{"d_model": 640, "n_kv_head": 1, "d_mlp": 2560, "attn_scale": 0.0884, "init": "trunc", "init_std_up": 0.0224, "lr_mult_down": 1.5, "beta1": 0.9, "warmup_steps": 200}
MLP neurons of a small language model. Each row is named by its layer, matrix (gate and up: input weights) and neuron, and shows model dimensions 288-383. Each number is 500 + 25 x the weight over its row's rms, rounded and kept within 0 to 999. Numbers have three digits each. A neuron's up and down rows have the sign that makes its largest values positive.
After each neuron's rows, "fires on" lists the tokens most often at its 100 highest values on Wikipedia text that the model never trained on.

L5.gate2532:527487506495509547481506509515491508511489503504500535542500520528520485498499470489498492543513469528487511483481513501482502505477496496513575503511512513489505468536466550497476462513486503474488508486498500487491491519550477492566495514455497513460443518540505515511500522500520545484
L5.up2532:481503513513514468505481544455515462535478491495518507519527462466479472480476457435435490476532501528503504505472500516523525520487479515542468484545480551489531479501472515548521505506489499449516511481541488477497492487499470493521510523515455500477462539506484496521544510532507516508
fires on: " the", " of", "'s", ",", " to", " joined"

L5.gate442:532518516521549510496495495466500481507489515477435469542473513492530501537438515518487493514501501504473506485466485508498515474524470530495521542468496476522492505495509499494527509526479499497505500537488525510495517524496521531530463502514483475510511507501451473531524500533490486504
L5.up442:511499485448456524516498497510466525497562533500495541545448483484521515484508480509509486493490506495499452493490447509537514507498537522507520501474497575531497488508504501536481543507531525531476524502532530495494530490480493527501505486500520504513471517460476515504477541513500504464
fires on: " in", " to", " at", " and", " or", ","

L5.gate351:490505473508496525519463462545485514518512536525542491514523505483482506485525530526526496464508496445528505510527533483491494507506513464510512446519503471517477501468527502491502444489495498528467518509483522552527521477477502492499501490475457459468520485484517512514478504505552444508
L5.up351:494503491512519512516472467485522525493503510506527528492502494521443502490506507495517544459495495481532528537500483498477483520553496535547520530504507501536523487475526512497436528480525496479511510514487499491522453497495494495538507485495459485510520510504467509510509492473536494513
fires on: " had", "\n", " ", "–", " has", " +"

L5.gate2464:517519466481561539492536535491518519442492480541459486518520485497548526492465539523501485506556505515516510522461545482523478483515515531508477499531479519494509494483474491499491485495499539497502506521506486485507523533511483503479521516476460527494484486485484469469492448506503460501
L5.up2464:502496546516510492497529478502498492507499525476523487478518513523538534506437491528514482499491522485516475518508522499441477461505490497540490486529479510470493551505547529509481504513492514468538497501503488481545485500516494536502537520494501510454511507533510477568528525507507538517
fires on: " ", " (", ","

L5.gate1006:496553555449445514508516509469534497501506501512464482495471478557477505444482517492453494573496531483473534467553498543500485500464434518519517516501463494529478475487471484466510517509573484527479506460503513491463507467509499491494501536488494501536480508502499491531523508492473472507
L5.up1006:507498528450492513494531503498494471528495543537497495509497503528484458493428500536485503497520468511569493505497542478491456491476485488528469498545482534508509520524498488451480513479477468539503485566506480494486506543532486514503514482489520496503491519485525531496485496509506539445
fires on: " a", " any", " many", " an", " every", " one"

L5.gate1823:543529476502490508510546496529471515525533533525489548509554461481486495519483484491530534493498530511530511488470501505553491468527494530488508526504457534518488483498476507532489524515506484505496486490438496487486542513538475498536498469542504499536533517543472523471507522528555475488
L5.up1823:506523510536522519503519533529506490511484511459465527481504504502503514503510514538488503508508491502541517514499478505507486490529472498541480470499474499492491502477518509494479487477504530537500506514459524496469485500522462465514487537481504473518538526515491498470483495533524481520
fires on: "20", " ", "19"

L5.gate1245:500504461499510510515538469466523507485499502495543494541531509475478512583494486507428527479483500451511508488481542536486479512450479470520504482516515537531498494507490500514520487509491481557467480504522488500527505513517543545497501444509515504542504497538438533489511454506490485492
L5.up1245:547457519483502523491526516515528511549484522484518511475509530468496500475515482523513526524519516507511507474490530510526534482514496451499518520508483536496473502552474509461483488477459517459536531485523532475509557507454489509555521484499507498504557492495456505445508498499493490517
fires on: "-", ",", "g", "G", "P", " ("

L5.gate2516:493501487518513468514514507432515499488471518529497473524498490505551498508480483485481497539475508482485515532499494477503479480577488493525535477469491523474487511485526474491458513503533428500489536456487455483487498540551504525528526488514480543547497513507517547456527484529528539501
L5.up2516:462488485513506520504493510499482534421545475538482504497469510526496494504448500464519511543466522473509482487467471482505516514492477474537479503464543544517508434480494520514481505470510465528522463504502504505462484498509553524518516487439452490514463481503498505504544552508525468511
fires on: " to", " for", " from", " "

L5.gate1351:534528505480498505481502580513487542512512468554474509489502508500510519538482492527525483543493548476504509495509506508461488492482526509469497445480494502481515499495456491532490490516515479490508450499539487510463502460520503544479511504470548480523529528520489505524476546527466450550
L5.up1351:536536477537544447482501512503533483517503471503471478517438514505480481516513510506512489505522505512525466518516443506537516473533496512481525446493490464498507446471474477532488489492490534530478490523520505470487545503520466509505499523496522516538471503481506519495500525518521461540
fires on: " the", " a", " in", " of", " and"

L5.gate368:511497541521510483470537534499485520509442477479512483458457557490516510504494507490504513543450538501520500495485509481529480484514528494505487504536496484479496502516494503516508492532497462490495474502490522497479484509521508490493498474508502520521465480542526492502523535522505507509
L5.up368:478492534495526540518502496505504488478520478534512472498540509513478507552457544529507459484448506544502510512504523495490483496507502534491480497462460460529504539510491479504545530472474489478499484501434527518508519466514494518502494504500513491512516492461530471485503525483477510500
fires on: " ", " |", "–", "-"

L5.gate1666:474450492471520459504450517499466487490485541521464455506508499485485522467530447531509497516482468487468505465539539519499469516482463495522515519513495491474479468509514467501492519467490499520560514537538455509536511491513503510524508515486466510541487482489478524516488498537501529492
L5.up1666:533517511509507472477531489509516452519481526528514431463476504490469508471495531498510548530490475556493480515485512503516532501532479566518527508529507492505495484523492527501467454474499497500499492517541553499509498453484499474523515521466479486521515525448477508472511468511460509485
fires on: " (", ",", " |"

L5.gate2521:495475529534536515550466474492479470489459489512502516520484495481466495497488530521532513523512450465523501468558488519480483472454506483533513546511495534479495500565469566507501545512524492493519512504496506483536469520568512520508488526491468499509481524519486536523493496514501486483
L5.up2521:541498519501504529489546512522532498542450491502497501509513526509486469484478541500486469546466529491463511494496476522457562501501536490443518466484516489469504469512506515528459515486471551473470489507471493505501508476462518507521535454505491474483529513449484497481524496485456531505
fires on: ","

L5.gate91:524565493496465523511495494483482505534538485537535517554486522492462484485545501474488531513502494477489519517504523491485487495533511523433510512528512441510525528525492548494489505470510435478493504507499493491500493493524495494529484500505470506469508538464518532492495505496488522539
L5.up91:491570475485514509499486515527477477552541493496539547514455493511483523494463479517452506479463490491482486487496518463541528514515514498529501462471495506535558484517552496502491495489490543467473462544532498510530540561507482537500531510499476500490512514518533510519495496517515543488
fires on: " the", " his", " a", "'s", " entire", " their"

L5.gate1710:533517496530488480536539535496454467527533512483533501504487523479481501518458498521518497532517502506547514501519495486568498498534505498469480544496512512506525461473484488516461552494523462527498558489459481500503505513534479479507464495482503514516503525521547483517499516463483496494
L5.up1710:499529494528490460508519491520450483510498502496512516505482535500451455518503487499508482472512495475499517529501520511477503525546499518515460499478521463494519505501567497456506519492511548502491486504512537523502516510495492475461487529466487489507514481495478546500478512489486565453
fires on: " ", ":", "5", "6", "2"

L5.gate294:517503517497506517489515481451491519584490481507522515487467481535493492527457515527438466515495458473468497489494511499521475462467474535540498544491514512498528496493507521480467452502466476472500476535500500523530491492485497475546495510526490501486494498521435487534468440527482529531
L5.up294:506525506495483469508534484492511528539473505488526482483527478518498508507451423489426454486492492522523497462480527472553555513453507527511488497482528508508492472456522480475472466509502525510480489518503479499561482508503496490465475471509481465470512523511443506484500483500495538482
fires on: ",", "\","

L5.gate279:474493530489498537556486467542488509530533486483530506523476527488519517493514496507469496509511468497530516497525492464508525532473421494500514505524533511481487480500466500501463503526508511512524509510457457534539500504526543485539545537458448477484454520506507528507467464502536492454
L5.up279:503506516512482531502533526488514515478490515494545521533497504528566522517500505482474509496466500519512497489516455481547543550473498469465521501461524498511511498498475550506504497489531518495525474501489439506551524473503480543477522496482486529525540521513524509508491509504520502499
fires on: ",", ":", " stated", " wrote", ":\n\n", " that"

L5.gate1545:481512488504509479511517485509473544501509507496437526517474521494462542506520432491526539492492512517496517524515517481514506517516504480515504476505525508458465493438455489513471476504467455457455492452478507516470533531451509515487543462511477476509498490518508505477554490507490518457
L5.up1545:501469528486471498471459478523520504532513493488485439462499520515472475502505454489517498478572485494526497521468503489498498519550528509449566491532520510495527509502535514489529527461451502502521513488490469472455476506520476481540470557515511519507501493486494536499500513471508537502
fires on: "'s", " his", " her", " their", " "

L5.gate45:523488494468502466508500496478500525454509498507508486529555490510507480487489497488515491504497520508440574494496506525510504538564513520502527487463508472518531473475525534477590490482469534514519522574469525478506526513500481439505544492435526533508488485478500515466541470525520525501
L5.up45:508504507505494490489477521537471504500545503522476523508534537543498527514482486492474525463537539502479481540513490509497496530497464534517493505523478518520472558494571508522512462493510528514537485561501500500503481492484468503508461495497490521495486495505489507513547488489512516539
fires on: "u", "p", "P", " Qu", " p", " qu"

L5.gate947:529465512472534459521500495473533504529496473484512473537462462484494495529502493527505528482496478538528519510466515524457505510473498527492528487519542541510496463520526471510500494508527528518492499520508475484520501482487497447484512519487528542521509473485506503536511504455486502481
L5.up947:534518486527488464537505469486527527496469461469501584559546499456512531516514485513497511501485481464507489516451496487525469505490468501496480493505495500502523512529515490498497474487494551518502488536510517519505504545543513545497453497454509439511530469523476518482540495530504507491
fires on: ",", " and"

L5.gate2001:531510513525495495504526544488493550478502554498541516496520494480460487495484524517504505508487497489505495494514467498522510501547495500514460473487501485464493477498550519480482532480470522500490525487506492541498509486503463511478490518434501490486486534522481481487495506519543502518
L5.up2001:494484519433514524473473458487501479469499458519504464511520490470456588493487508453507491515507510542468461516514518525531422546534515502499513495454454463488490545525490523475515520521524499498473488482519509500528514486490499458515505516482510481530493532512485474524543522471486495452
fires on: " ", " the", " second"

L5.gate2432:552475486459491534484513488481517505505525484493503513489534503479470497504530484522476516551480485503473490486531533515534503536430469461514507515470514504520536475501504477479523510519504549494438506491467529489500510503486515503493531485495488503498486486474471502497496477518457456538
L5.up2432:493547473479518507497519511455483489527547485493455514472471506497516461558485504454526522499479463528469504508511497500489495501484513468508477499511476513502537504478491481441544485472503557487477500471532528507499541506521479508495528526511494471560437537503528477477526502430460522490
fires on: ".", ","

L5.gate1712:489478472562457481489504471488491517466500484472517498524519512538472511506514440519419528537457499519457506481463518526522520506509524480500514506480490495491492477433476509460454501508513468487505482490512502500471528504486499476507550489519494450513501502480540450465466494468517525498
L5.up1712:516493476462490495503546488529478464486468441490542476505503485524562459465485535538491552494477481501494474481500489503513488518506553506517553503492509544512516522507513501518485485510510523451539468492501455519471519501497469498484552516516538482531477538479531522481531452476466513503
fires on: " its", "'s", " their", " whose", "-"

L5.gate1072:526506504543509487464489560546486476472521500464511517531502529511506493484543476525538508478473468481498449550471506474470495453481453490552533506502501484470496511551504499522490481473503534431495480502523491485495481487502513501471522518456478469484447498505497491541514493503514516488
L5.up1072:487540467530521477475489469507502529490475477508529518484501516488513511497552503496531503489478529508540522529460491484503495496517501506547495488461571491489501433493492524494465511484491456521504510534432516476539500521507449519458501462492518465481525504502469495506491502469497487494
fires on: "–", " |", "\n", "\n\n", ",", ")\n"

L5.gate1502:544532477483524479501527495476486516481498469472517496551519498493523508493517459454464477525511514484504521531478484479481533469467514515463549518482471464487498505512485491512472520498518463534502526465501483500516533541494540517485526505465483569558504513450482495483505503529499502522
L5.up1502:513526487442519491565500519488549549543503484472555460576514535490494502499523506484494515524519472502530499484485520487527529483491496429468519455525473521500478479518474466523493508506496509506499492471467463523505489526519501477481498515496494505528519509453495501441554489512495461486
fires on: " of", " the", " year"

L5.gate482:515476513501500477508512492532511494470497521485519506520503485491502460450465514483494480520484500471521542510454445470496512486486525513474525510505458461446482419490507505474485478478509528438504501511470492515491500502467486514512498531486488487490552514471523458495526519554501485497
L5.up482:505503512474492480454530461477488473468502461544504510502515474524572489530461446469461489541514490512523453499524503485512499497520443491479517503467484535472522522485474428514503480559465510493486509509524503492477529485508486511520521554484512481532531461511489526456472504479497509497
fires on: " the", " come", " second", " known"

L5.gate1348:520475545526531496509535514522506495499482459468466507557512559471486512514472473496522487516488491528478415486466502496477548478490505535481516490461527536476493470538492515545522482472519491528548508542479484517566482494502472450482520531489486508503504483502487526508504512516475486529
L5.up1348:512507552540513527521554506452497517511512481505457543556523531527583469454532512522514472496475462474495531472467485548516495491515527473490513471521506514495471492531479502475490503468502523460486524475486555474509508498496492537502467513507493513518499546480488478523504479473491489457
fires on: ",", "."

L5.gate272:573519503515459503522507538538555530483536462521482492493508489478511529465518499509469476488474503540514489493512494491469504513532532497552524511499490520492484534484497485495474486438507508518476533526533459499509503495519500476533518479460496537531484504483483490444513499540491467518
L5.up272:508495525528468487456490509501500489462500451534468534525515506557461496489447502536479423531453543478477531500541466530501462473507482501513502493484482503477470508519505490479523504515486499475511496504474510517485495522474504496475523522508494519508445516504492479481525506459515541477
fires on: " |\n\n", " ", "\n\n", ")\n\n", " |"

L5.gate223:490537519563527471501487434442526485502468480519486460506511485499491490504499484512489500534479517460466497476495515531515486485499480500506475515521509547492485495502497515507454457540522505512511496513501532530481535532479454448511509488480492481511542517496488557461532490493455503478
L5.up223:500528494544540494508546462467551492500477448539502504481480497527530492478458474499473516502484507507504514475490509524449478467486486503506478461516509529497498517498513509494508492518490526521499467489484522517509464495476522497445497425486492467508529480467541516492524528457441496486
fires on: ",", "\","

L5.gate193:476504498512487515503499472498463499520448524497499472566500500512554499478493497516506478513503554487502506503437549494522484508517460479517538492486495448495466439490524527509515522482485527510495447556477540486497498481519477499457546516472449533513445500496533500525532480485532488475
L5.up193:452472490502476557496508465547473540529513481516536493503544462471490464471495518516550519494507520475510500466500477524522505490529480458482506532502513482524478469473542536544520495506482528496496485509560493503490465517529523489469500451475484541499501492472522502528492505542536521469
fires on: " to", " by", " for", " in", " would", " of"

L5.gate764:466472510500521532466488484498477502525496522458493567504503499488489536529503504526513479465503488529501531509463545507507506506537462505512530511486517487492486479496464556519427498548516498499490486509527486535524555480517502538519538540503515484487507482534500508468534462526502504492
L5.up764:523499489564495458465530446461467536492467466518490529551497507523509478550504495464432483507483514520478540549525518473540500487523446489549511509457475509506532491488476512535540506511504483469494528512480455529473458470550467492457481532498499488493535468453487531472534497478520539479
fires on: "\n", " (", ",", " in", " when"

L5.gate2270:446477487465493471491493478556519503485491436512491469493502479467525462472482494560507463521505494504488534580513452520503489508524497493487516491520503501515500501504467481494509470504492496532506479502570508494521521533528480505536479473478510540506507458501498503480525502525484521527
L5.up2270:516479505517537450501533542501515467503518477525491520453482468506526504498489494533472532503474533489497414540517504521475447516542488519471466563499488475460526434494501484470535490491516489540515518545479518494487493487546500466489465526505506547455508452521508497503479543493479497501
fires on: " one", " that", " each", " which", " life", " what"

L5.gate1698:507472490501464516506488471501513491502482469544465526504532460514533521494511527477491521481491494528505507546466489489512471524500484497472508500512477490510504503482496526502488485463505459516487474518527472450507507445484477523532486484511457510530502539516561510486513517488462502531
L5.up1698:495535513482471534487513498508537494477521491469468508489481484534490511458466503477490523510569468528486518514480476474526533503450503501501531490522498503517474494549522490473471522489465448521494474491507515515488532518481509517517527541472481522546514522523517510485509526531496474521
fires on: " the", " his", " her", " this", " "

L5.gate1381:502497497498481446518541513568545536498508528531470555522549456517456432490479500464510501479516496524494500479478502485496518498461524495551515487514490498512501480505504522509477503477530510467470490541502481485565506525500487494478496523462481507494485496510483516476471488479484500500
L5.up1381:512525510527504475494487537526496535455478487515450556548480451460493489467512487453506492516523518498471474485525489449513534480473530477516520515518442524528502511487507521518497484459494506492503546503457455498472472519527467515514544501505459530510480524525491449446473539491493521522
fires on: " |\n\n", "\n\n", ")\n\n", " the"

L5.gate1457:464494488493514497493509474488495501499491501453511500496498496493479498491453543497502508502497560480480521477485499486504452512469546497507541513480491493523462546512519486474517475505490480482514517517492487539473550543468488484487457521502530495522506488574522474483471502507504484528
L5.up1457:556518542476508502475547479500499463553514491485460512479500485459487518507495513487506520478486489489479519482491499531505550501464503463489499509489525508513489490524523467489510491483500465487513495546508480542454548564476526481479468509482441563516485490520517481497501479470495500522
fires on: "19", "20", " moved"

L5.gate16:468481485477494517509495478540497516496470487472500482515531476478493468481468453489528506517531530499528536462457553529484535489526497473506521483516504494509476454525500536536465504512508515548488500515505477474477458493519498490492500531495530520564522512503491493515534517454473530503
L5.up16:490475482491484509502504495482512529553494500490548479467510510491503514471511511462508518516489443454486498497517478473497553523522518504515499512450538538527507477492534496514511502507496493502478453527465511475454491454500454497467499507475525523463499505473507462509503532500448512491
fires on: " of", " |", ";", ":", "2", "9"

L5.gate1768:520544465533505470488527513504465459483486455521534491508465445502506533493518528499477488499481463513484501510515545484510460498544527499512502492459479491549489459490515491476490501477518537550498517497483500501496531490503504534474508528487502523472491513527503469463512491485498526538
L5.up1768:552516460545483532500472525524502501458517491503540504510516491534502484497486507529495500569481476476519512556493490518497498443474470493533554503520492505485503482515516467499462511487483496459536499499479506544523549520465486507494461513514537495524438501495509513491526477502516537501
fires on: " not", " be", " was", " to", " as", " newly"

L5.gate1614:533523513481505466534504502488519494511491448500469502490500507508528500481493492511530500490507564516517504522474491470505492476490533514496512550453494496488554485553519474501464506530526497478481536526483471483513532499574503524480504480479513501465504490536510520561498529488478485526
L5.up1614:466490459535479534519508500459481525516492541485475495518500494466534501520488471513492499456503475477456463525546466517486511544512478512511514529529507553512495525506536491548491543496478509523522489518528488479506524502509515533518495541508476517485488451485507487507509476520507511475
fires on: " on", " of", " |", " ", " for", " in"

L5.gate1649:520461480502476502519528503509513534488451528540503483503512515500497478524535449462490498537519477529489496466510507471491498488508516529486453473466479514532490497512497523491472536478483523470506545567488504483517477501538501510504514528548495546483513509541491531554524490523493503496
L5.up1649:456478500503584525511513498477520489464496497486525519502499516491519452527476509538501478512485484509516507464516524506549455495541476489505462498503524532483477546516506514508499529515486496463518523533528479530504501513505491524462519506547428532513488481552495486497528476515466499466
fires on: ",", " of", " in", " the"

L5.gate782:475503506498470526539542530489433526509521517516531469524521467472547514525467454498510476481494564514510480516471482483528466521518520465480563480473524452454470489516522510508504475486493491492477517529476507513520526533527507503490575553500530481474500523526527469504514534544495471462
L5.up782:525498470509528514502454523503513485460507469535473503527515523548488477500490516474487530526506492491501493485488495525503510479526519461483502498533521487478518465479483500525485503458526505485484488500523508488496467510497512503499496514475551503501495489470489504500523529502496501497
fires on: " of", " on", " from"

L5.gate2166:534489494470534492546493529523507484481494489469517551522477543502462492478547447496494496528469492519511500479475530497537449484535513485491507500488478531490500524509506428489483527525470509482511467497548540472480463487505503499484494517513470508476528489503451491484412473530486525506
L5.up2166:456545449486519486477487507494504467513489509495505488518495485494524566495495556514488514527502476516503495494539514477529520485506494562514479516525492523491512531493493521496459520521551495504543521497510485493506473481459460487466454456502494502489547452532507460477479491492504485542
fires on: " M", " B", " S", " A", " V", " the"

L5.gate820:457486508521522533489551541507463498521476505474497469527552426458472547482477464505509496521485483519484484463477489498470535538505508497483516519468506525478514535487526530490506490496507508461509538473510515480536524505508457529495527498511461505510497503508502475521486522547503482517
L5.up820:467513477525481480527533526490472513545475501554484550492472452424483463504510525494485493484471469505521503469469493469525480484496492476534545456496526491542535497512476525463496523487487507489478481471523470519470524510469489491511489480491555487568484548545474529475516484517522497482
fires on: "00", "20", "50", "0"

L5.gate2462:503513479454456472488482488492527491515538495483489473492525479495511495485483521511505517549444516507473498497514487530513482500452468481519464515506496486474534508544509470501502531489502521545479500464473475520478516529476509499494507503529478552483512539502484506521517492492499544514
L5.up2462:511494505501511506490552485518481503516541464467472556483491537476484468532536492543496486499468497493496541506503523495458477531532475554470478536496488512505536470499484515449524490502499452481530493507460514498472542507476535476487485492481523511541474477539505486494511505474515517470
fires on: " one", " each", " a", "1", " that", " per"

L5.gate2207:503476504494541474494520507474486496523535533511516500504553519558479522528518495482512521500520501505514490556486526498481489511503464536474488469534483489521513531546507528508475522495497483498471454463508482540526512468488498493495506527453515515541477488493493464499486494506488507446
L5.up2207:535525473471501518487509507467487515525512486499490503484463495505551492490494508456515484517472524491557478502530517468474485517542495471518414514519486512541495466501483488486524555537506488476482484514465455471531516495520480506469520491502557477507505475493476493502499518451553499525
fires on: "\n", ";\n", " life"

L5.gate1641:467471480520473514497459458572513526496501509499501463454505458473525510488468440521506501497492515536532514502490528471504489484515463495505553463434516491487519460498511504531479477485517482475535529447543501515508490528540496489459503490466495517470501478540504504503490493510483454517
L5.up1641:523522459501528477578524502525528528499520493502505478486510502505502482490553490495528558509496478531499455472497526504466524495548518545456544519542466493481509497431524514513498479482463503516472517476492522442462526486519541483484505472464486518519508466486459515471476523524555428521
fires on: " |", " ", " of", " +", " were", ","

L5.gate1448:490477510441518510478530564496500514522464474477513507504487476531454498506504542513492485512502507505515479496548499458524504504472435515452521554527494488489487510472523552504505512506535528473486410498530476491554518518487502518450494503514489454487528506501483494528507503463493511520
L5.up1448:490485482481511494541527509477502478511503517505485479519476462480490492493476484508461484501504506536489472501521528526528548484515487514522509498487526488517505496517482487520500559520503458513556480484530528546508489445533556477525501494504471471541509511502458500497483482509501528483
fires on: ",", " and", " (", " \"", " the"

L5.gate255:549473532506548551514474515486500475501502534472515470508510496519466484459476509458526483478470499514443523467474487493512544476498497509503517531479519465532447481485525495485475537483513466544513537520510507559562504494509461509479478496462469513491528504499518485517501526506490515522
L5.up255:497507478469501499558505543484526543538480494513493489524509504544521484502564528528521503481485485504495492489521518516457514507505505474483497516510486471546464478488475520517480511530489542495523509509478486529447499483534512504485503480495473513466492496498506488541487458538480489487
fires on: ":", " was", " of", " is", " under"

L5.gate14:495506469475483478477541584480508546525487501500466519496518477476484546501495501547509493533524564475490493474500490497473519518516489498457519518535500490494496500534507499519552484503496496523496499446508537535463531535492505513497489517473514535534511511542487522519469518538509493518
L5.up14:500513507493495547492498509499482459519491489485510557476546506512495492508509522485515504510504478499532531464477510478514503561514514491470500514517499476520491550520498508513510498485500504465519493500497494513480543499514476542478472515469493457535509499519512458514532525507510505492
fires on: "20"

L5.gate1149:493512473538468519492527494503462485505509465495481476552477496479481458509501540483525521494538476481478500482495546494532517477532546500462521446526539475496528519486476504504483523483494492483483498499491487492509541495530507513508501482524496478507495492530529495525484506493507547509
L5.up1149:515498474488506517515503532496557489502522482505526536504507490549455459520467526513461485500528497509496483527502520457497507486488519505524489494513517509516532466495507529533525520504543488513506510503569497484489500488503489519518469497494482511513474495527500492435550493483488550507
fires on: " his", " from", " its", " newly", " their", " into"

L5.gate2549:475499483489513489540505493509542511481516482491483507528490505441531491472516497533515496538526489514512509533496531483481474508520489517471537521576539513477480457466509505470509492502489484537475535482534502482515469488509495552524492534483521513528492524486508473495509484511496502483
L5.up2549:453479477490485523469532489520499547483503491471510521498493472448509526539535515481522454495507507506493500501512453500519475512516500519516515514520504530540511523477469510510525535504462455504456511497531525505540513497516497512510530488490521505468477481501509540508495521490472479497
fires on: " at", " of", ":", " in", " for", "),"

L5.gate2161:509500514500484492508496481504519490533551455475512496527472480497520503512537509507486483509455479497512465474469474519505502509494563531503474492508521433515486494496479463471490505483515500470488515505472453518530493540502479493466527469483485519503504553501513478449515535520556502477
L5.up2161:449505518493483490538493471518505534529490554469461536485522484514502514521478516509456518537500507411479504517476533473480494532499526457517526497520526520469558518514486524459498542514526498504508484528516485557503518527522499494518475523496538488538531501506505520495496448507534533490
fires on: ",", ")", "\","

L5.gate1486:537476485468516492509485544478476527475508515478487513517454459443486519492507514521491504513525514446502548497471517506491466462508510487490479515491531492520472494506502510484436490520493516522449519520521467525496498511513498498523500473465480453529485542519513460542470474522505466476
L5.up1486:510466501486499504510488495498508475467520535516473461523511463504457475509442501486499535509518482495502497497484525539465447496488494483502510509529474557522487536530479526495445528458508553498507531471508534544486501563509500495519545480454491495458511493549499485515507470499527508494
fires on: " has", " (", " |", " ", " on", " had"

L5.gate2259:505514498513525473530536458503497471500484520464554472506481455511497528476493500535505509508455456483501487441477499518480421504499510530485494535491473504485496486513491505530448494495489508472520505525500550495553506526509519525479496533500449506513532540455466462529533502563488522476
L5.up2259:518526530507507490529545519495467511550517469538511493491498520530529485501501475473461505468523498448484531470460494497525513503489482500552471525481476531486509498495492543503507425466460511484451501482531502541505487532488505520480490519516512506528481504527482548558481470481464508508
fires on: ","

L5.gate2429:498509542481540467540516540504481529502501502514521520490467517499503531473514495503497462505497460535459483505537516507489515491528502521492500463485479522489520501512461510495503487464505473509528500530510544520509492541506459496463495570484488498477487510511477494514541503467523564553
L5.up2429:475488511495463535515490496478512501529489485490515496497531505481488520518498516468502487494444494505508509488521524498510507472482502502448510501495509486483486483448498511523527470437493505520474499458518510492508540552506488543515494515531527505540482478494484508528532537470489527497
fires on: " from", ",", " in", " of"

L5.gate2441:509512504496465475507541563516514496519468477502482501526463511494458509483483508506462515500447462513472525464584520512508481519483523511478510516515526480466483495514499486480505500469475501474486500545493498483514472491459516522500485491511480504513487503465462525523465486493526508525
L5.up2441:495524512546533506528523535521506572541512505436514513480495510480476506578525526470470481477512493512517536463481527470467491500498535501493483495499518514504494479523494492482512494515455526500504494538493483503504503511520489506503478517471498534496465515480494532503487533515428511482
fires on: ".", " P", "\""

L5.gate212:548481468573503496484519509444551475503531514512487526475510482494511478486471479496493470509474508479507493511485475518503527465483491507513501527496514497496492486514497491530475452501492521472492506517507482477498534522517498515490506492485474526462515505497538456459489462531492494486
L5.up212:541506513504525499498498490535516522488502487508502517466473518493507541514473494517477539504507536464511501540500520487507532487483544548471481456484526491511516511488487516484486536482505540507526523516527496498512503488541455522501471539507486523493491522486458494443448499460516530503
fires on: ","

L5.gate81:516502508488502486487497487487527520498513475451499514509473535466535487514494518513481486465486490510492527526534525515503493435488486514516502489514457478476494510468469459489438469491466464543510529531469473506481548493530460546488481482501495522494518496490519488478493514510481499523
L5.up81:517537449524438487495495538497509526504499507443504518535485499491480475507548508505466518509487498518497518516475471512525497507541497522544489580529506512483481487489491518508511525466537512461550504487484501540481502477508521489492503519499533488522499449491529512500470481543470538518
fires on: " |", ";", " of", " on"

L5.gate698:512534456474484503513509496477488508475508507522500500496532464489499493503498483488506516525512484504521516500482501490450521491475500511473526543538500524509484451500468489504456482508459512503488499510477517496478532519466468536488510500524502512514492490530537502524530514526497486494
L5.up698:469483521450522497498505479508466532485476533515516505492484477494504502503495507535492500502502499496562506491497515484475483439429525502454532548530488530527481483505483528451482504495493508553487522518487511482483512526464489514508522468489482473526496441479515501490518483521494456498
fires on: " has", " had", " have", " also", " having"